python train.py --intermediate_size=1024 --hidden_act="swiglu" --rope_theta=10000.0 --tie_word_embeddings=false --init_std_qkv=0.0287 --lr_head=0.00476 --final_lr_fraction=0.1 --max_seq_len=2048 --train_tokens=426500000 --dataset="wikipedia_en"
MLP neurons of a small language model. Each row is named by its layer, matrix (down: output weights) and neuron, and shows model dimensions 128-255. Each number is 128 + 32 x the weight over its row's rms, rounded and kept within 0 to 255. Numbers have three digits each. A neuron's up and down rows have the sign that makes its largest values positive.
A block is one neuron, or neurons of one layer that tend to fire together. Before each block is what it responds to, as a language model described it from the Wikipedia text at the highest values.

Responds to: Year digits after century
L5.down65:083100100171139077135160099120137095135160153173138122086086161152107160094122152126128124131123076125169136130080129168128144087171144066036127131087041143098096139137191101169188180134095127137139143121134136150179166132154067151120134113181149110067150105148146101077145158109177095113120111154127118088138147176163194144201139159133101126115163157090132157160108071092161178165134
L5.down71:111144099138129067144123164127148137115085167068138157091147169144112186136157110086142092138166121114064074143079114119087083139130061171081067122155173172123142158099142114176148123164158106082097167119099128107148145115137109138120142182133147157148129115127048115121163090089162046165128125106141167115112114117096122113140158164118123157104145162186113130119063096162107139114171
L5.down174:125169179178123076165089112153134102099129101114119138116127130124135153119101075147131098186141094062102130147102151184063170194145120173148128170100121122146146179148166115145153129119126125143102096118120132134194164157092133133130120136181104092123194088106101174126125111129202099108162165133076078154156124186099165128150133128160119145134129124098108134117149101154124140148093
L5.down515:130092143100208070113126078180107101114147133161148087118139078099152131116111120151160091086129090173107133148127150140160080167112075158033091155170086118165150148142101096110143120078107153090130117093073121128143130173081179136098119076229129071161078135134074093175116123129121146054142094100125070081073078164120068225094119095064125157129164146107082120152091094157105086139139

Responds to: Word-start fragments and decimal digits
L6.down121:134190186136072168092108127127133148130196149139138067119076149148183118150210129149184181104113100110171115082146115111140128033099104120146166144181146050148159132094159151139154109132085130098114180190134111169070150124085139133081178184055106104115153187187151101111133146122156124127142098075081137139132143081099130159106130143149053137185148158156118118121021135081178155056076
L6.down213:125174155146080050193086133104143180115149162138149127111104138149108131124154149130155129085130134136129107110199091089132143110085151154140198125122095042112138175143099113169140122119092163142144168114055122123069124172181155146143166121071073117127119150177174159103111116115114184121125142133064067092092111133167134113149141095156171117108172165022133098155175081104099105157146
L6.down739:166073160095053102154134143141177148166164138136148100160156160136174129108088143126076139112137209111090127091138196095129180118132139118128114117105080139190102158103163129118154123134151162126126148119097134190101134156064173054141152097106108091178084127127128134130155153093147135107106177108095175155124131127092137117146135155142104151133091129191112162137202115167095134135117
L6.down924:115113136105066160125073099184122170077170134107080151164192196150096133158076112141146060173133099092141111120106079170130134194117178147156090129171135114136106146136126108075143093075125152135129100129158117130142103124164118143166106100162117116157164182143116069148142170108126126145043105139146116134143155163133090111133103129183186100145125098145151123170104173139128098046140

Responds to: Infobox line-start markers
L5.down119:147083145140125115104149100090170149134135117093081072120038105127143148125162154130161117118149134126128077107178107081156139104127126124143126125189067069132164130135126108117079124199073148087101131171077142155092123088111127128171089175169120157154134199138125131148112135176097128088104148118136173143123091141150130149148149083164166155179071143063105161198043178089135061084063
L5.down443:107091128133158141120056131209146177127085078191150156137180160151161141081116154124140125172150174099126124081132182190156151119096093104153092142107146128185091146119104129164085103163047108122086091146106142124151107156173133100134076097133046171098129139105135128087121152091144107083056111115143119083144121082055089132181105103085159104084108103178171110120133108112162142128106
L5.down550:098180155110157129063164142089146145113121108138112113181127136071092150123158162135050163114151148154122114176120103112179097084188112106122135135187120141140059129221085108078104094116188098130093125133106127168162070174146117102156127134138120154096146130146095120132120165054172162135166167127189186105093111172140173066113067148123098115166090142161121167161170123149095152084133
L5.down800:117155142150125070091137119133129115156186128131095129156120166171147099109125125113070211131132148144109132075107194127152172185204139142096116193196160162158152122101114168119160170135159094113137059129124103163153150168131165166090142191167144119167073102140141136069077125145162099146121116095134187193111079148097138073102103137112146108173074103140197137098132098135136150114148

Responds to: Career-sequence connectives
L5.down227:127061162126118094123112162102122086143177120129032140117130122058141058179164082157126112189108160099206168067063142140162097139123156098120123165084132115141093146148108133165106122184171111101137164105131201139131094134168097166108166167095153130175197109120118153165181145079164161140116160163122099106134123117135137139176115163139078082153133189163109144149128094138203127110159
L5.down265:129162160123149132142095105114153125114141066095096149126151155130171142150102136162141167131151096153122093192092088071117088086112126157137028108097111141075101145168112101133124167115100103134080126065087192123129103106087148100137122107176105093086181047131177091126118149148106133068146116126204140113138147135140116164110132039126154076156145165194138126108087175089080097079184
L5.down351:161181144175166121165121135155140157066123113063077096123152181080092121161117158156045196131169121158116149116146149121096136125162091162076129184143171099173114202134099135188073099077128194117119139095175073153100089104122121106155091152140110152130130087111114144148136076144143145220123132170096073125115106158117171148081133070115130143175156070113180132111146125064077126141171
L5.down957:079074093106162183131129184135090198171107111161149128129078163100119156097151127166161101117154123043142098090127194150115128122124114109169065110049190155118146064228130096127115135101190105086172162107131151058149095117155145108139147120123133141151184105185207064115111116140111127068130128132131081136100094090157134119143147180092111074164111122155081144119178119141098099136077

Responds to: Reported-speech clause openers
L3.down997:141083151113169127115087056104146104125149165129061130136111125141116149100168122194130098101179166100066108112088073163100140103163075089089147095197113088089095071144155137115108151130097137107131155104129105167150159168114049095153120166162141126074154142118151149138187135117149156093146101131141214123092143090103072149124121122209135109100115121127127132105150100125141088202108

Responds to: Biographical main verbs
L5.down329:150160125157146167119125114133126174086107081101168168164141125188095143134057133117158079094074144109054132169111112122119102127094124154118123106165165173131126175081141124104167069128150153153108136082109123128125139102150128157128115109147089069077113149133157175146168071185133118117120106119094120127111133136191110109166097143096113162146099099196127156102141113116138090076025
L5.down592:097160180077133127140129096142168157107093120135133119083191104171144073145142131086098113072166145055106113157119134172162130116142126046120169143117123184084102128147154138097098171120118126112123060120175169123081133120113120076110135135127142088135157155150130107129154123103068192072159162176140083121117080125169142105166093151118125087131073159143157183137127113104127083110143
L5.down920:144122178152075106120103140143161175144158154098158109121127123173121127180128187157048162170159140121182082163097124145129139128111118074117135120122091159112121183144129108108173099174126115084105096111065129156155150130140091134128137088127097123071135146178154151047127145121130129096129132119114163190164029174172143127197169086081148144150161091113112123159124167117134123089130
L5.down978:144115138184066147097090127102123185077205085166104148103102147191128122142096136184179149168090143097201150168117143105097103153081075113207100117102169085112088118111172106135139127100160182103151065143094116118119146087115167097132069127134150130138160113140130164091054121171147107160166100177139093106111160133165121144104105130127166140163151141119104114134088161153064113144096

Responds to: Career role connectors
L3.down500:087172145159103103118206129118170129158122165132117138097219119133108153121101108065109144097090144143132113110048084136070114172100149084061095145160168144103124194096181072153117060117150160112090143076093083096166084101131099141136124109141100080130167086120113104113102114126159146145151087182099100182140139092107173192151108134136107164125174116117098110165090055141102102120118

Responds to: Day-of-month digits
L6.down186:113127111091131131134118173118107163110107160134106082150147114107096141173035154144121154080125169169109094160092100134141100120126168119135105187089105166158133178133118106107062089120137134118106128122101121100123185181096125182086099137120123119139078140131116160164144128079079168147138108153129149116161094110124161095142125126102163154069190100137200044149120160128067178136100
L6.down282:134161128160155140153192116100140139125155129192133173153147163183150112070136098083112173091173130094137128075192097157101169130167179131173071102138105085104174105111065113120097132132135110135085130111126148121096212149112173147089133119091165156084171100145131131095103155114145140190178179152120165143113137176131157119126105151147071167112132114174174107141125101201112171128069
L6.down384:122102109134107134119175122153118102141129145154093140150085162149091128119134097131133108147072130148162194093130113111090150059156061091211225089149105117148141171088081140106138170133107191057059116142166170092180159124160146171119098143179081124139176107115127148126053136132149128119188138099105111130084115117114090129121147093132074129182068087144124137132132067146118110107167
L6.down685:119100158132153121122187081162142162138178099110159132041128111102148172113091188094149139066099130141147123210146131159166162122133138155147167134116145211151153103075138179142167134106097108111205083158159122110101122141100154205109104168173124156123101105057163135110131119086177129086078128134129097052119074091156131074087135140155194124122096082115103139138115115112145073113136

Responds to: Copula after subject
L3.down526:148148180206087158117075060100166216152095132128137103094178168154097158156100101127143110154116133108108114152132112080121119173121140170112109153125148076058131076125111119115133072128124143122085153147114176090116138157113101140135069109130103144133138185167080099165165196161180153107093094165098164093135097210102104101167076128162115131154162174192132125065169144137137126149140

Responds to: Clause-initial subject pronouns
L6.down122:135117133179143118116156070118097173094140143100108080109099109177129105093106092142138086128139117181083123158096116084087114129114156107143128128090141082117143162148185106148075135148097140114138113083178128165136134128174055093158114173052109086122082138130090145139100099154126165152098099172101142117157174159136084095161091139089138140116118068102106132085094128137138059176103
L6.down312:116115123120145126184161193106085149077125121171124086141145125212164102138089171118148170128170151070154134151127199114077108142113089156165111091161156116167093146114167121162192139178168112161117139069128111193138131113151153096082151171119155110087151143149085167128140108152138099139164029114118249117107121112096101178104116180150136121106084077127151162064124126076123134152190
L6.down648:089131131136018083093089152130143145130177163153184090085166160063122162135116115108139122126175101143163134117154181093058163123113125176133154141092115133124160198145147178082122174171118115086089138109105122132152131160165101131113122113131069184164108104119186137136085132127103140220120127138115103179070157106160107147109125086137089164116144122056164125106097121101057172168090
L6.down757:132106119095091077102134188129177126174151129067087163136139118118113108093186189122155098179159147121158104147144141181129119073140149160135126210183169109104180129095128111132105153131101148125156174088123191095133112163114122147117155107114132124116082087105160098129125173144093194171160114124090110134151109165111149093147120124149078133102150081131128157168108114127151170163096

Responds to: Leading digits in numeric data
L5.down149:137120119109081120121128101173097181154157140174152124135157088170119139137173116136103126089153044172175109079103149100091195118160148152009130138151109117037041108086130141130105099098093152134137160168133066082141108127150102129113162106116152118116132097142135086106107072048134185143100196144128173121074169120109147161170135098093100092073122167150127139146130175125149169114103
L5.down554:107134100130162162147180119149166141136142170152203132126085097115135155182168168123180129101082151126106130183123125146132145119111109132139092106087194111185088143129141136133168171101163138125165152118163093140111060119096124098088127144129172139147141060150200111100131081133140115109144208098120089079100086109146113103104152111168130196158114132133106110160133133115162157120131
L5.down802:123103134169113146197144112154067119163194114134158130122131093141093127096077075175175148191115169134137134089126130099098108124158123124074096102075164164041095169071153095149072127110199137136153166103127101047231081128212055144126165155123092120121168133112102115093112139136139185113103134092133127111106105141171120165149069083122126144098182152198060156083159156131098113146128
L5.down897:087087121113161140161078119160137114112153104073121188136149129104144118143147080094135081189174127146161156097116159129147093073067150123154154166129099106167111122092127132170124127133107156025123134110158132108161125093068173139091124189179133140159137130150118132140099152136104135101066110121128149093112115145075100154132164129178108107112176185096153145125094185131184171163090

Responds to: Coordinators linking alternatives
L6.down127:086105083113062123123047200181217103131106178122108134102149089109156147092062115115141131109155139163076115145108088098171088156167137179146110130146057051106092110104109165136069144147102155096135107106106144111151099107191105130135105152095087178183133134097139130117145079164131165182099177146166107123157126124158131142155172142105149121107161147129089124126142080177124127142183
L6.down482:157171094167165099102087184142139135125093068143098140169120154133129097102081156158129123119122110158133091133144138141121130150122097097115095139110105100090175144118121139159113080141138145076114144116140094170075101147123136136115177153126114102137124141070090126098116103132108162231143135143120110106118109117128131127165092122117118093151120124126147187074134131154147178131204
L6.down597:164141141099109122112110163139158170120121109187147160081132113145171160121095141121186126124142155123154072112144163084104117109100113139045126105083139171157106106170101176172141140185141130089069055122057144183162148132176141128137125183099167077130155088127172151146139110204118164110122111132196172155140131140155127082091120113108127160138127141192072104149191135147179106180101
L6.down630:136141135074136092097139113087121143095094070124168164130151167121128139129087161134119179072184156152100118110116101104085122111198116104147149190134153177167179119115099120164173146124162149096069050121120144132136151155123137111084129160145085141148141180132105107105121133072115158113152082180145135113135092083159133212051148159106160126145197154113137137210097132125107126102094

Responds to: Clause-initial subject pronouns
L5.down736:070167095088136153112112134079130154133160147127089142135097124111114073171105090139097184155195099204163132115097120146103144150151143143112125117102121130164152177122115127145127107192155133123123140174165113118111149121122116145121107142153146095131154135162055129128126125117080165128139152090160072141148184132199160112135148147127116145182201128150058097080125112172136124130140
L5.down805:134093128111099095133106164122078094089098153111198129168099138115127192101101178145140161145144106148112146174117152148114114145125113207103140117150132102118164150189153158093140138119135122137148052106141089166099133100119141141134137113113162135138135073106085140163058111151090127167122192175126119082095124198141054149177095121113123136151177129154124156092152168106091168115129
L5.down884:094160163136138100149131169125145189179171083148143139134196123116145156069076154104136177157096143151143108139177194116105151138114170122151134107118111134184172181199090165172139108144087116065126186094152127221125101123110175158128102106098133145153179153160097088128093142103103155178136099146159102131153127114129138105136111132165135158126160115079191154151163136156178173070121
L5.down954:147102156167170154198154117108110174094057087122113116160152117091119072127149136179199128064089096159119143137152169099126047172141057127135159110154102171035083146148128179154122107202127117150172102192098143134111138065119154106104117049101036131152139124114098151115147158093144139176123112173172129148184180099104129128071127167117121153096137174141202103116171098141072153119129

Responds to: Inner number digits
L3.down199:097085157091122157101116147124076131123139136148128124161057061166143101110078083132184062115100129140143161119168135128127100092116068086154126082162137059138186113167136140081069134148135140182118153123123117123171115137084114207167071143162157164157097171149131177144091103202113128109097080173148089183122219129147083089151103105071104123151181167158175121172111157193124103148134

Responds to: Biography career verbs
L6.down390:161106162128158156139127092115104130156146129085165124047138123148150131137156157114098127160127092138145150143128134119080150198126091213123178100118157108098028111104130132153030116095132109105143077094159137098152118084120097138141156110156119134137150117113129134134071094135134150079121127180124191167119121146102111204167142141093168132108107182120089144133127182098160115129117
L6.down474:118199115153123125129157160193147170112125118092100126081144136136139175150148116143125128076097109187166146164051146112151158139164130119099118147095157122115147143072193170140138097127159186114072091135134111118117172111122211131112182157167067146126135157151100075136096096136079122135102097119074141135121156111110102083083140138099096172122063071171107170183121138098152115084152
L6.down985:092089188113151132099119133145149138145157110163155105138199153101054130120076145113128122158130141079144119181117109090160132153100130173123109092128184143124093128126141141105159131123082138156089116094084073108176141125111170104110147139145096143083156104154110145135124117157114121127114128195120169126112109097121097097143204123113187164111156130134192084075112185164130116148102
L6.down1019:163147148140161179124179148147083103092121128076131144181148131158122136127077127135103158060122111117161140071133108126099150177115114131151139129102052156183123155121082141126122082136127120159081108101103118124177167143153127144092119118199104083204107056169083163194075153162092135095112100106071097213143130082141118119149129165145202170158123102150143177090077108116092082131120

Responds to: Day-of-month digits
L5.down153:147093070138227113160111148155113108121135131094160160145184138126045089145153106099139118184110164107152115111073091108069154134185135127178162148112144104096091118119175113175124159159129074129105120113144146109120182138187067157120103208113111144117188115120138170097165137088125073150198107136102193115115180135152145091085116131176081116135098103166100101116118084146109119095136
L5.down371:086147170105187160162133124176144138104135131143106154127107131088120186156109061160127129122146132115135130145099119116147097090149119018193117096189135146151161147116112146101130126152088123130106146055167161146198137110082166098094087151176126158145174150138161096085046061142170175154133095057114049119102139116129161079079106067163176082094189115118132125133136103122166145095165
L5.down521:087121140092093127145115180100050116194089104138165175170145124097134065124081150127119109179075131151155117143125113124085091126100142120084188154089153108127166136170118102081092153143194167148076077117134083079096077128092163110098094163229124108120144109109107121097137115123046124088185107187137131131170110154147110085102098144137112135080134098116146151124110111083087119135085
L5.down848:171064127096130174105113054136136190149039173108128152138102226137105123188116049105121107108119160171141077153121122155076138126139166134130090132171136110090127091115184169148140132102094149148133118112103092161095154117100077131118136100114081129130125168217110180178124084149115086153177121139134187124107156118115091157159091111126186112077132150113116148101111126131150100158159

Responds to: Word-completion suffixes, year digits
L5.down36:133122111154154142103134084139151154144151129142129144138156100167108170160143108113108156151115128134077104069112108140107110132138134136085055203078175146115083169126112121129134160130122152088122156151113154126093114133110181187194131078105178105146086134155197074138144062159163118146169147141128130125113131187128160169148113177113153140165168095193144220155093168073077171084184
L5.down281:142084111145084167130135068085104119135101187095127108158182123097127131123083096193110116124120109188114177171191106197204160100151094155129134094153116133105145125119156133148121136150214101158134184116139078115112084105127110092136145163155079152151187139126160094135127143155126180124104174117171142076096109118140118100140110135154108091119103102103144086126057075061135120210157
L5.down685:114181090144125079139176135124150151090144087138080137152175157133161143084170175160113085163084137114131130107125089137139168178174175164096100101118062131170127154105094136057111148106082169096104157191127123098144132094187171143113082139144131127133133119112136121163149155128128117154179100169171063158130164098157215138112171132170186054100177156124150122123127080064124127072145
L5.down985:147182082115110140105091137133107065214086086168172156162122191117146143197158111123144116116166091094078113136131131150115140143133081121162104125125160077110102137112155108110125131088085178122086077170089144140074130101100143134187127163037104126141088161117129120140098141122153106148114112097157055177105104106123116064115141159109128166110127120163128099134126057180126136151172

Responds to: Team/affiliation name slot
L3.down379:146171103169106100105135146111159147088200086157131125111142165117141130104137108152150134173094107154100106138149188092141148124122151115091089125130133126106115076117155145117152070025114109137017106141089123102101119152197134180157082166150110113126102087128168115144155127135101205094145104132132142150151162157111150105109185121100093155189142106156138086125087124120133138159084

Responds to: Year digits in dates
L6.down2:123123131097116135131083128153149148138118209083110114091087156146143148118110161129176163111170079136135100118060120089155162109132134113139130156183161146161078121105188093050110216150150144177103177158146076113080133062062138132067155088061132137172099114133194128151111137147197114142117120130109190164126158133175150133171208140140166110136141173102145129065183145139088071149148
L6.down51:110105131223142074135126121103128132139148170180219138071135153148082137087145068139153100095177122138124083077089046089168085115137131060136122110129114185150171114157087123153134098127149168215090140141128106101124129082190183162203140110175150107133125119145126132145096120192082134113090165138129137148109080160107201149118130114144137082213123151169158135125123158113138130137118
L6.down123:106117139081098096075130126169155108092118113091106187108121135150198157200089151172127142173179123118155076113114111101107092184087149135125158055141155160075128095114086164046118144207085125078108117137133159076127159116115082139142173079126097170121127136148129106146154147116133096086118127142172130105065095106087140081183127102104107152152088109108158136154101125164111146139164
L6.down330:158115197135062147124116140083135183117125093161146184149109155123106112152146064134123164103151109088162096156093154130062129105115103118126096163190169183172118109167068055099142147091117088093172082123138098187116100146191121136116182149098157141135100152077086131105114134117130115086183214085186121132099114150104145135162083053088134204080141120103160126128102106105086127123150

Responds to: Infobox data separators
L3.down3:112147118102132116141140129179064134137206165108146122108139171133092134111138112124164182082124112143134053153140131101149124181153153196164065125208197092167146128137094150068118108113111131122177118125137128150141157094103131126119140112150152092171102103102139131087141046133207085100135101109106179169150093062157142075085107169167108102117091127133054140118120151121183167197171

Responds to: Year second digit
L6.down22:155106169109166122125124146135169116105167129090137081075096124139102124135133123137173142127149138162162133151094146166125122108151125062173091155159117140126165139154141107075177145079146133125181101113122104160150166157087165119102151103145148124133128140069165153056148231115102150102110172139144103118122102153105117116148105168142088190122120112149084110123108111125124143135126
L6.down63:151057114168184134087144076133203146109127174120153083088108153098109147092143128113111098105081158128174123147058138099132089155130130105147113081126135121145189051124105132142142101114111134125127091141147115111077158074136098186190129165114113171113170083117150113133109197137081117099143202114124131103101089139128128106144159183201117128144096067119148147086101091099130137130106
L6.down484:114084136169136127111113154115086094133100148140096141109154105142101115114129107144101079186144112051078155170069101135143116118101147140148155141188199030141158130145127127103111148097155093116101089106108109103115083119117177082100120153114146125135128116184139143147128075099146141140142131108153091142080111115113188081131119127107112174156167129147141134155157095132112171153079
L6.down816:150145183100106170139145196139080129189157092118129111118155176136133119159128134119142091127103197139115145144095139125128172184115184131104136073110088115119198186182061121098124138092089152126104212111129127140142102149068116107061122100148091090121160142081107088093150166107155167154170147125095122105091131119116131137157158116167071089150105095120111067102102138171128192092178

Responds to: Structured-line opening tokens
L6.down173:086204123146191105096193156110114163179173119176148112137144039156122125135066107111101174156111101135095148136108097113102125132094114089154158193114108092164080158175166143128106137137071078092091145113145142146131213081110104152105185127092155143108132130098093163079125125172177111149076144149084165115177134103125131129120064151124109105178083091140143161109155152131160126128173
L6.down203:121181148108163143124142141134094102125128111117081122165046095091128090135127186171112100137182146125113128169099133150150138112111124067117107114154134121086146109091176096096131112082141123108158136080154103091106146106177096141073144071099070162112096089108107179129162166081077094133144151163146122169042128124124108135109138101126114193090149110106146153097106156130086132136143
L6.down649:114120102100148080114101210127115145122100172129122073105107105136107111099120148127148118114178172087178140180193119131142083142156075100146142131114119156135083179096082125075126176185159125113100175156151110113078138122105094087166121101159088137120094093122109135149097068120122138114091095068169156119160087131156138183110162136207123120153123131088153167134153163153105144090117
L6.down756:138125097092091139150157141162185118120129165175133176099162080141118143153121157134201150136130117149158156150177178146080165135097076109176169155126112129147171147127108122101117091150116131134164133122170107166111086127139151154182140182146166104103115118131151123129182107154118114147142146076153175141133143123107150178113169145116134163172166086129131181146189129110148086094131